config.toml
n_layer = 13
norm_eps = 1e-05
qk_norm = false
decay_shape = "pow"
MLP neurons of a small language model. Each row is named by its layer, matrix (up: input weights) and neuron, and shows model dimensions 160-255. Each number is 200 + 40 x the weight over its row's rms, rounded and kept within 0 to 999.
A block is one neuron, or neurons of one layer that tend to fire together. After each block is what it responds to, as a language model described it from the Wikipedia text at the highest values.

L3.up24,226,188,194,176,186,184,139,155,227,239,160,168,234,190,197,302,189,237,232,240,327,200,259,160,206,189,206,170,195,205,188,193,173,223,243,177,146,194,250,162,193,178,254,258,264,259,186,210,238,160,209,201,210,202,239,189,248,215,192,253,156,154,165,181,244,121,183,209,200,189,206,133,270,236,230,186,151,214,170,226,261,179,195,124,198,229,227,223,179,272,176,159,177,216,84,179
L3.up47,150,196,164,237,203,200,165,187,231,202,180,229,239,147,178,188,108,232,158,249,153,219,264,170,261,224,172,197,251,221,144,204,181,228,228,283,170,206,203,220,193,155,266,258,210,280,205,147,197,151,195,191,229,209,173,173,159,244,204,162,122,146,231,235,161,199,230,159,194,237,159,166,145,228,231,130,150,240,255,209,163,102,162,221,218,257,145,174,258,161,160,197,216,241,123,260
L3.up159,218,175,236,216,252,122,205,214,194,246,212,222,275,225,223,118,124,172,193,167,224,172,233,151,230,127,132,152,153,250,179,186,220,264,217,208,76,211,208,205,199,232,220,260,204,198,201,129,231,161,146,209,156,200,193,246,170,229,207,244,167,231,262,189,218,236,147,192,151,202,288,235,228,186,223,164,221,249,137,245,233,145,232,230,316,222,179,201,220,185,197,223,243,155,232,183
L3.up195,236,245,131,235,248,170,211,201,271,284,186,190,215,143,133,160,227,245,247,238,147,192,242,186,170,216,166,168,202,170,150,60,209,173,225,216,115,224,209,161,208,225,196,250,180,217,234,169,194,215,122,221,113,96,180,195,216,316,157,200,213,179,213,245,273,224,192,234,234,177,218,114,307,204,138,221,110,151,231,232,226,101,182,240,193,192,223,163,206,192,123,215,190,176,218,121
L3.up201,200,148,132,175,222,194,266,243,166,220,185,300,204,208,194,251,150,266,191,164,235,214,199,180,176,242,193,254,213,177,145,124,175,167,209,227,218,193,225,221,248,258,223,128,227,241,198,182,146,259,195,225,128,166,234,214,211,267,234,186,198,151,189,232,190,189,169,171,207,200,228,135,152,173,216,143,118,173,215,223,194,183,139,229,215,238,251,204,191,280,155,147,194,168,173,163
L3.up403,190,202,144,201,269,202,245,211,211,214,211,292,267,194,239,196,211,202,174,299,71,249,175,166,188,131,175,211,272,194,195,139,262,208,194,215,205,238,202,250,207,183,192,170,128,247,210,265,216,219,219,168,148,122,165,166,237,185,157,220,180,175,202,181,175,228,268,266,210,215,185,226,103,168,184,174,159,261,195,297,225,141,178,210,177,174,208,225,194,236,187,188,222,127,210,179
L3.up901,188,153,179,197,249,201,210,167,179,194,213,308,161,264,183,229,286,142,236,221,142,196,183,192,204,242,256,231,246,223,217,165,222,220,174,228,150,226,208,207,273,261,249,184,194,234,186,254,149,143,148,215,174,162,142,212,146,219,194,177,202,166,179,198,230,265,176,175,207,256,184,178,244,232,125,127,235,223,196,215,166,237,168,193,223,177,154,211,207,263,205,206,157,218,173,161
L3.up1204,236,178,162,203,251,245,171,242,184,170,219,224,165,164,209,193,225,202,291,240,242,229,138,163,191,215,165,194,239,181,168,208,194,217,237,202,142,224,277,238,235,167,267,135,83,185,158,173,218,235,183,142,268,160,279,198,226,181,234,186,185,116,194,192,224,157,178,219,259,211,204,217,204,182,182,165,188,177,172,198,233,194,217,146,162,219,219,200,177,207,182,115,158,211,217,195
Referring words that open a clause after a period or comma, above all sentence-initial This, plus which, that, It, some.

L3.up111,182,219,197,279,168,228,190,182,162,201,198,266,155,155,139,242,201,199,177,158,204,166,170,210,151,219,262,222,257,121,245,251,145,201,197,204,174,94,197,209,182,210,175,208,250,232,171,279,186,124,125,238,176,241,173,210,235,217,210,207,230,194,214,198,238,182,170,194,201,138,214,209,86,136,227,272,256,143,195,199,182,161,153,96,192,217,194,141,263,181,184,196,152,229,224,228
L3.up157,131,164,196,214,144,166,188,222,197,169,168,245,130,234,257,220,217,228,239,261,210,174,178,171,141,196,157,167,177,188,206,173,292,172,181,147,166,188,235,212,148,200,210,236,179,99,180,224,219,142,206,311,226,190,237,202,147,190,207,174,218,271,219,200,211,143,201,216,134,247,268,136,223,174,287,233,243,108,141,237,168,240,214,239,180,208,213,229,160,215,266,168,139,219,214,182
L3.up406,184,190,192,202,216,203,155,166,194,217,165,201,211,231,188,249,204,262,117,211,242,150,149,211,216,129,120,185,216,229,205,253,153,205,141,299,214,213,246,240,141,194,223,146,202,142,164,256,195,120,281,234,230,253,166,196,204,289,198,127,200,223,222,209,196,205,222,227,236,139,191,194,298,222,235,209,174,187,240,229,194,243,222,188,239,223,235,155,253,187,150,181,227,204,216,186
L3.up599,172,207,138,152,253,179,198,203,237,176,287,174,200,149,226,281,171,224,176,215,261,199,219,247,150,184,192,188,194,225,219,168,163,224,213,104,280,189,244,196,241,186,270,247,262,225,182,204,152,176,163,273,159,217,203,211,176,280,233,205,175,164,214,196,254,170,184,178,186,157,199,237,200,185,215,178,242,207,131,232,156,237,244,140,270,135,149,180,190,258,121,221,223,150,216,124
L3.up986,190,208,217,209,231,219,149,187,269,148,195,286,170,263,226,244,215,190,204,189,186,219,159,172,220,194,191,182,310,208,271,191,203,210,224,89,213,141,200,214,171,259,144,194,192,138,207,216,277,142,159,143,153,256,179,170,242,202,258,268,176,182,168,168,209,255,197,212,133,142,208,127,194,196,264,200,152,170,173,178,275,216,187,215,209,185,197,120,235,255,263,156,181,186,230,209
L3.up1025,237,220,152,231,144,203,165,222,249,189,119,196,217,174,140,246,248,247,158,162,217,192,206,163,191,186,104,167,243,189,187,128,217,151,202,134,214,146,193,206,237,247,168,270,216,216,243,250,186,176,255,243,150,198,247,192,262,253,134,181,142,192,207,260,261,231,237,236,256,145,235,251,208,202,172,214,162,216,225,182,175,231,153,175,277,185,188,158,269,239,173,227,209,190,168,284
L3.up1026,246,189,202,211,126,255,252,151,228,168,166,202,198,213,231,202,184,284,172,198,217,193,253,254,211,175,244,275,267,233,173,187,273,152,118,136,260,149,150,249,199,158,208,211,241,253,182,249,240,166,181,207,233,193,227,215,188,182,265,185,176,138,279,194,233,186,201,229,211,133,278,198,177,190,212,233,165,208,192,133,225,214,173,140,241,202,134,240,262,252,227,174,185,269,194,212
L3.up1114,222,197,218,194,185,159,185,203,327,260,213,206,211,179,166,189,244,238,239,160,157,223,216,237,201,220,200,187,217,234,217,187,169,189,190,112,235,168,110,220,131,169,174,134,272,224,263,190,165,163,185,274,165,289,151,219,237,180,198,257,186,233,186,196,271,185,190,223,192,180,210,227,190,234,224,212,168,224,204,190,254,220,214,204,187,220,165,260,260,124,226,192,230,248,213,209
The "ate" ending piece inside longer words, mainly in infobox and table headers such as Coordinates, Candidate, Date, Senate, with weaker hits on stock phrases like "under the age", "headed by".

L2.up206,139,179,201,188,168,150,251,206,230,262,204,191,152,185,211,211,189,222,159,233,140,86,337,228,198,191,267,206,278,189,270,133,213,204,105,176,136,181,128,181,225,161,176,158,263,143,204,209,171,206,203,189,222,263,210,208,232,242,183,157,176,266,228,172,241,253,178,195,235,239,218,126,235,199,208,212,179,192,165,253,209,277,139,222,187,135,287,199,233,257,159,174,204,234,225,186
L2.up686,117,203,195,130,268,228,142,178,213,228,208,280,285,225,185,190,171,119,289,152,233,235,227,211,191,165,195,184,238,172,208,216,192,233,198,228,187,111,210,208,194,199,187,197,205,267,240,294,120,233,225,175,238,182,136,237,215,241,158,190,207,126,152,200,157,157,216,237,215,207,296,205,272,223,195,176,168,208,97,235,263,263,178,223,164,137,156,162,202,222,200,205,247,209,166,150
L2.up820,149,159,199,220,246,197,233,182,273,233,244,235,197,180,186,241,155,154,164,203,239,181,232,277,156,158,199,127,254,256,227,207,205,123,195,176,209,203,177,239,259,163,249,231,181,165,218,245,232,188,210,220,217,232,251,119,168,224,204,211,187,248,226,168,188,186,222,229,235,226,224,178,170,154,180,177,205,185,206,231,245,274,190,189,158,170,226,227,259,251,172,160,190,185,176,117
L2.up830,210,272,279,191,224,230,200,157,134,204,212,196,200,206,193,215,211,203,221,226,201,209,186,168,220,144,221,122,232,189,253,150,184,165,229,257,125,193,184,248,245,257,231,189,255,199,190,228,180,265,205,235,201,169,191,209,202,176,69,291,224,119,162,118,161,227,156,176,129,164,266,145,182,221,202,193,181,175,131,246,224,213,232,188,203,169,264,219,241,242,232,245,200,150,180,141
Fires on "that" and "which" opening a relative or complement clause after a noun or verb, e.g. "the fact that", "concluded that", ", which met".

L10.up8,157,222,244,257,180,194,244,210,231,212,179,157,154,261,283,212,132,209,189,146,221,199,152,268,196,270,216,218,181,174,209,255,246,224,157,201,196,156,234,152,222,239,182,198,245,260,155,216,183,222,198,251,243,153,221,159,232,174,321,226,169,219,276,179,210,162,193,178,152,198,156,255,215,174,266,184,207,196,213,185,177,175,187,155,226,212,196,177,213,252,266,178,199,163,250,144
L10.up778,124,177,222,244,192,214,198,208,274,144,174,149,164,186,215,193,190,168,224,178,213,210,231,180,268,197,301,267,223,170,164,298,229,160,152,276,233,144,221,164,128,239,189,199,242,186,190,163,156,97,228,197,140,172,167,186,187,253,242,149,174,142,185,199,222,282,155,217,129,233,166,249,187,183,159,247,149,127,165,159,208,211,143,232,199,256,224,259,224,231,165,238,217,211,129,158
Tokens inside pipe-delimited table header rows, especially column labels after a pipe, like W in Pld | W, Rank, Month and blank Party cells; also mid-word pieces in section headings.

L10.up559,193,184,195,197,243,309,179,233,140,224,180,140,200,191,211,245,217,196,214,262,150,214,194,173,202,228,224,215,201,207,238,144,179,189,202,238,229,239,186,191,230,292,256,195,170,187,146,162,170,204,212,194,203,180,204,214,239,180,235,126,264,206,69,150,211,237,227,224,247,209,147,150,215,189,201,174,186,165,154,246,250,243,195,160,196,181,240,265,123,262,178,186,194,217,189,205
L10.up592,205,249,227,210,256,232,203,213,197,235,240,175,197,168,213,181,252,248,173,254,186,173,261,179,166,191,181,197,256,215,261,160,173,232,137,196,169,185,104,271,198,250,230,172,189,118,176,122,146,209,152,220,196,196,185,204,263,223,222,158,258,236,98,153,171,237,235,190,152,172,229,165,223,226,180,169,207,151,248,214,258,119,184,230,204,154,150,152,211,239,181,169,123,230,166,207
Tokens right before a year in dates, such as the comma in "April 30, 1976", "in" or "on" before dates, "born", and the century piece "19".

L2.up112,229,226,206,205,234,263,197,239,236,192,145,256,176,205,176,258,159,244,215,230,188,233,122,207,192,162,185,236,234,219,219,157,164,175,280,249,251,185,263,164,172,232,159,171,205,200,214,181,219,176,262,198,254,214,189,129,156,168,241,182,232,148,141,144,182,164,194,269,230,199,210,236,224,197,200,211,224,194,140,172,292,232,210,230,214,160,157,213,177,160,153,216,205,118,169,151
L2.up473,169,269,199,193,223,230,136,220,185,179,208,127,177,243,232,94,154,203,216,242,207,127,195,157,260,132,179,191,248,199,227,264,156,213,213,209,218,163,201,165,193,231,212,191,201,230,173,179,201,177,261,262,244,187,267,249,182,190,209,245,156,227,217,205,256,211,139,212,268,207,236,178,169,169,307,270,191,202,245,224,188,204,133,246,215,150,217,205,167,176,174,138,220,291,194,182
L2.up703,167,187,269,194,254,229,167,223,205,209,134,258,137,139,261,235,154,281,145,154,198,145,127,159,184,148,217,166,288,186,219,222,194,200,193,111,250,211,148,171,211,215,211,123,160,178,123,256,207,172,170,115,218,165,239,197,193,244,261,278,209,209,212,160,214,195,223,200,232,169,262,184,241,125,250,155,236,201,214,227,152,209,173,200,208,181,255,165,173,157,208,189,209,187,192,190
L2.up933,191,197,199,133,199,226,230,258,157,200,147,175,139,204,227,203,187,258,211,210,190,238,200,220,234,179,214,189,159,227,224,181,181,225,161,115,265,176,170,208,198,248,199,218,197,149,199,150,164,191,244,134,161,196,211,199,234,205,207,247,255,264,183,217,186,217,219,167,176,182,172,239,226,242,278,255,196,202,188,211,220,232,163,195,245,169,189,215,287,192,215,166,87,147,169,141
Word-piece fragments inside split common words, often at a line or table-cell start: D-ate, S-our-ce, associ-ate, Y-e-ar, so-ur-ce.

L10.up800,234,171,192,223,192,238,141,249,238,277,156,248,209,183,156,186,232,209,202,110,225,206,174,214,147,192,194,196,258,128,201,162,187,188,137,200,224,189,252,213,265,190,190,211,207,209,211,218,239,184,213,218,161,224,251,239,150,251,144,154,205,162,218,189,187,109,262,196,131,154,223,212,220,156,274,249,213,184,172,207,264,174,189,219,277,245,214,225,234,180,167,184,135,241,202,175
L10.up1179,196,152,275,135,195,200,176,118,257,197,295,202,159,193,220,164,233,148,244,233,242,173,203,195,140,164,220,189,273,296,182,122,113,164,154,186,214,128,183,251,187,191,183,203,245,198,208,110,188,180,190,253,143,184,201,219,135,216,273,149,191,241,173,123,192,194,238,198,185,192,153,164,173,220,187,282,239,167,185,216,218,221,162,216,238,201,182,268,195,197,219,228,247,239,193,144
Subject pronouns opening a new sentence or clause in Wikipedia descriptions, mostly "It" after a period ("It was", "It is"), also "it"/"she" after commas.

L3.up243,212,185,205,249,174,212,165,223,272,187,181,228,236,98,226,192,166,170,187,226,264,208,195,161,240,193,206,279,269,230,186,165,155,179,126,163,148,178,227,240,202,129,212,237,223,203,244,212,204,191,261,190,192,200,141,205,143,159,185,229,208,187,186,149,190,147,254,289,202,306,159,228,180,190,172,253,187,178,238,135,281,209,152,204,227,208,243,245,156,225,185,162,196,165,195,259
L3.up340,206,181,220,193,175,183,236,253,167,225,124,126,181,113,254,125,164,184,241,226,161,185,202,170,254,163,163,238,180,157,148,151,159,182,212,159,265,192,223,228,213,131,212,245,242,207,176,204,191,113,208,192,172,190,212,184,240,185,238,192,215,188,189,195,210,267,138,177,221,214,237,175,203,239,204,195,142,196,251,273,192,269,198,189,183,252,200,199,291,211,214,228,204,228,222,193
L3.up524,196,264,150,97,238,229,213,184,313,186,220,196,261,209,159,200,181,172,160,211,182,218,255,167,232,172,205,162,205,132,152,246,147,205,273,267,205,187,287,240,175,128,182,233,117,250,162,214,199,266,135,167,221,131,166,159,241,235,196,233,148,174,132,190,244,182,260,252,180,214,263,186,184,227,238,171,172,177,151,208,214,245,177,190,159,176,140,211,253,257,117,218,240,195,190,202
L3.up686,216,211,201,239,275,196,185,212,218,167,152,212,187,207,204,171,225,150,224,139,292,152,214,229,209,151,218,247,214,271,196,260,121,260,164,138,151,290,302,220,224,241,192,199,249,195,185,232,247,183,193,231,162,246,195,174,177,156,182,206,153,247,171,263,161,217,228,178,221,264,153,177,170,136,196,102,93,265,218,141,179,186,205,213,179,187,228,209,205,222,205,241,187,189,183,179
L3.up690,162,204,192,191,190,272,227,205,220,181,193,197,274,188,196,190,250,244,184,230,189,271,144,138,180,183,213,199,217,177,170,241,97,213,214,142,162,221,268,201,240,196,148,256,241,167,241,222,295,178,188,152,186,174,160,190,189,152,218,192,204,260,198,172,124,205,218,299,269,234,139,180,204,143,167,181,206,94,268,268,215,166,200,226,188,179,165,187,279,227,150,216,244,170,250,110
L3.up698,182,227,177,142,190,182,199,185,182,205,128,213,244,254,226,134,204,244,218,189,235,187,219,263,295,171,213,174,176,189,171,240,107,265,170,227,204,233,244,203,258,229,202,202,232,196,187,217,199,196,185,157,176,206,247,199,197,266,215,232,147,196,132,156,129,232,214,181,147,223,186,199,246,121,196,188,138,206,102,183,108,179,169,219,201,179,213,264,206,171,213,238,218,146,269,156
L3.up875,226,210,219,176,185,208,249,192,165,191,242,126,191,144,276,191,208,151,198,149,210,225,225,217,205,182,178,169,123,237,193,216,181,192,178,216,192,183,203,209,210,205,200,229,164,201,267,187,178,181,169,107,162,227,135,181,157,201,237,128,268,198,218,240,166,190,293,214,187,220,250,178,153,202,189,210,246,303,208,283,141,185,144,202,170,240,162,246,228,185,206,192,229,162,254,214
L3.up949,268,193,235,132,212,217,240,208,127,178,233,125,247,169,198,178,189,239,206,187,188,165,157,107,203,116,254,190,240,171,226,176,197,157,226,209,251,219,307,165,269,189,174,166,112,221,174,200,220,256,125,208,207,197,207,195,241,250,216,250,195,179,180,203,215,180,228,244,304,151,138,181,196,158,269,238,189,168,204,254,257,202,201,251,153,187,169,194,176,197,127,240,216,240,177,155
Mid-word pieces in sports and football stat tables and bios, like "s" in Apps/plays and "score" in scored; also "row" in growth and "iv" in university.

L10.up514,197,210,248,198,204,243,167,167,207,266,209,223,202,181,159,193,190,278,248,205,170,230,180,190,228,262,214,209,177,165,218,246,200,197,214,172,181,221,290,156,223,142,197,203,203,259,120,221,206,193,139,215,232,177,192,176,221,213,269,123,177,296,152,223,234,165,212,155,209,163,180,246,169,135,162,171,204,180,260,161,202,220,206,250,90,191,168,172,198,242,161,204,196,141,195,188
L10.up1145,192,201,113,215,160,241,221,199,175,224,149,214,222,168,204,230,186,211,178,175,154,157,220,250,165,226,152,229,209,138,271,237,184,286,268,166,254,158,217,116,217,159,197,219,310,252,196,271,205,225,148,216,216,171,178,181,200,250,165,210,193,188,273,182,218,135,150,157,207,168,148,243,226,184,217,192,192,198,149,230,157,261,117,212,127,155,136,168,190,201,232,245,243,136,238,153
Word-final pieces of abbreviated column headers in pipe-delimited sports statistics tables, such as the s in Apps and the F in GF; weaker on mid-word pieces elsewhere, e.g. immediately, perhaps.

L2.up242,218,231,271,174,274,212,203,203,265,167,182,207,271,252,250,119,178,196,201,226,163,230,229,160,80,246,191,230,201,251,199,184,145,214,222,232,152,130,124,194,229,293,191,131,214,199,179,255,246,177,199,171,160,204,195,223,212,188,229,187,174,208,221,259,171,273,208,229,176,220,218,121,188,190,219,116,230,240,273,179,242,196,117,195,186,275,169,207,191,219,178,240,185,214,230,178
L2.up734,147,215,253,234,272,229,125,263,222,168,254,192,208,105,203,181,215,223,169,192,171,207,168,170,246,193,162,253,251,176,228,219,175,157,258,145,166,166,142,111,223,210,190,134,272,156,203,137,220,196,253,246,165,239,229,198,230,256,235,185,138,245,149,208,238,208,191,218,175,176,168,157,153,210,244,166,147,201,142,152,170,233,120,194,150,191,192,181,264,152,147,278,198,235,255,244
L2.up882,212,278,212,260,189,212,230,215,187,154,156,294,273,130,231,241,186,179,201,181,92,163,241,249,256,241,218,226,215,213,175,165,202,268,227,139,207,137,176,204,172,149,206,166,254,270,209,211,109,191,184,244,110,325,237,226,172,225,189,130,168,162,182,203,210,200,230,228,174,213,304,179,153,252,205,187,202,146,258,226,210,269,237,185,132,218,214,187,200,180,111,227,231,167,211,246
L2.up1092,221,162,269,224,279,199,172,294,191,143,185,223,217,135,233,197,262,177,188,246,235,249,107,154,210,152,89,162,223,163,247,135,169,200,192,205,164,179,213,229,212,241,170,133,219,225,209,204,226,175,189,190,198,174,238,193,213,226,224,175,197,234,172,193,194,189,148,234,290,222,181,225,212,148,210,188,120,212,185,198,200,338,248,168,176,148,171,137,212,114,223,229,193,159,275,193
Fires in three groups: minute digits inside coordinates (117°24′), newlines after title or infobox lines (= Dice (rapper) =), and mid-word name pieces (B-ur-ns, Ham-il-ton).

L2.up313,266,166,235,157,282,124,172,307,226,198,223,197,160,261,227,249,264,204,219,220,198,209,203,149,216,213,208,185,139,158,119,257,198,240,168,277,189,217,186,195,223,191,189,151,204,243,118,176,175,137,200,116,211,261,160,216,229,130,215,215,192,199,250,301,216,169,157,193,284,168,164,194,199,179,173,228,174,242,223,209,143,194,225,214,188,229,222,195,146,160,198,239,149,198,242,301
L2.up499,246,263,235,211,228,229,236,191,242,247,232,169,222,180,221,136,170,201,170,188,255,164,147,199,160,173,188,129,272,191,185,216,195,165,191,232,177,254,260,185,218,219,248,286,224,154,140,151,228,187,203,201,204,234,209,261,165,259,232,185,181,210,205,185,189,160,221,224,175,232,169,212,204,200,158,183,188,219,197,286,196,202,179,194,279,212,223,195,172,174,219,202,212,186,228,196
L2.up1107,256,240,164,158,233,174,116,164,159,298,230,189,229,202,258,242,111,265,218,171,177,189,148,261,219,175,159,148,221,183,140,178,211,185,170,163,179,179,213,146,249,172,210,275,251,168,196,147,193,206,180,126,251,184,187,257,182,235,214,197,199,213,251,188,189,162,209,246,244,243,192,235,202,215,174,182,59,173,184,225,164,153,173,205,185,238,259,126,163,148,186,256,223,202,212,260
L2.up1214,165,257,209,216,288,203,178,244,255,237,173,203,225,220,198,151,123,202,273,252,254,213,156,175,203,222,156,217,164,154,183,230,236,150,234,242,149,172,228,210,167,213,179,256,245,212,224,140,196,275,173,243,191,145,147,242,110,240,139,226,223,294,211,180,197,193,147,189,224,176,216,173,184,193,171,189,165,211,232,186,182,239,268,204,185,268,233,218,185,139,205,230,176,134,263,222
Mid-word pieces like re, ro, or that follow a split-off first letter C, G or F, as in G-re-ek, C-re-ative, F-re-ight, dec-re-e.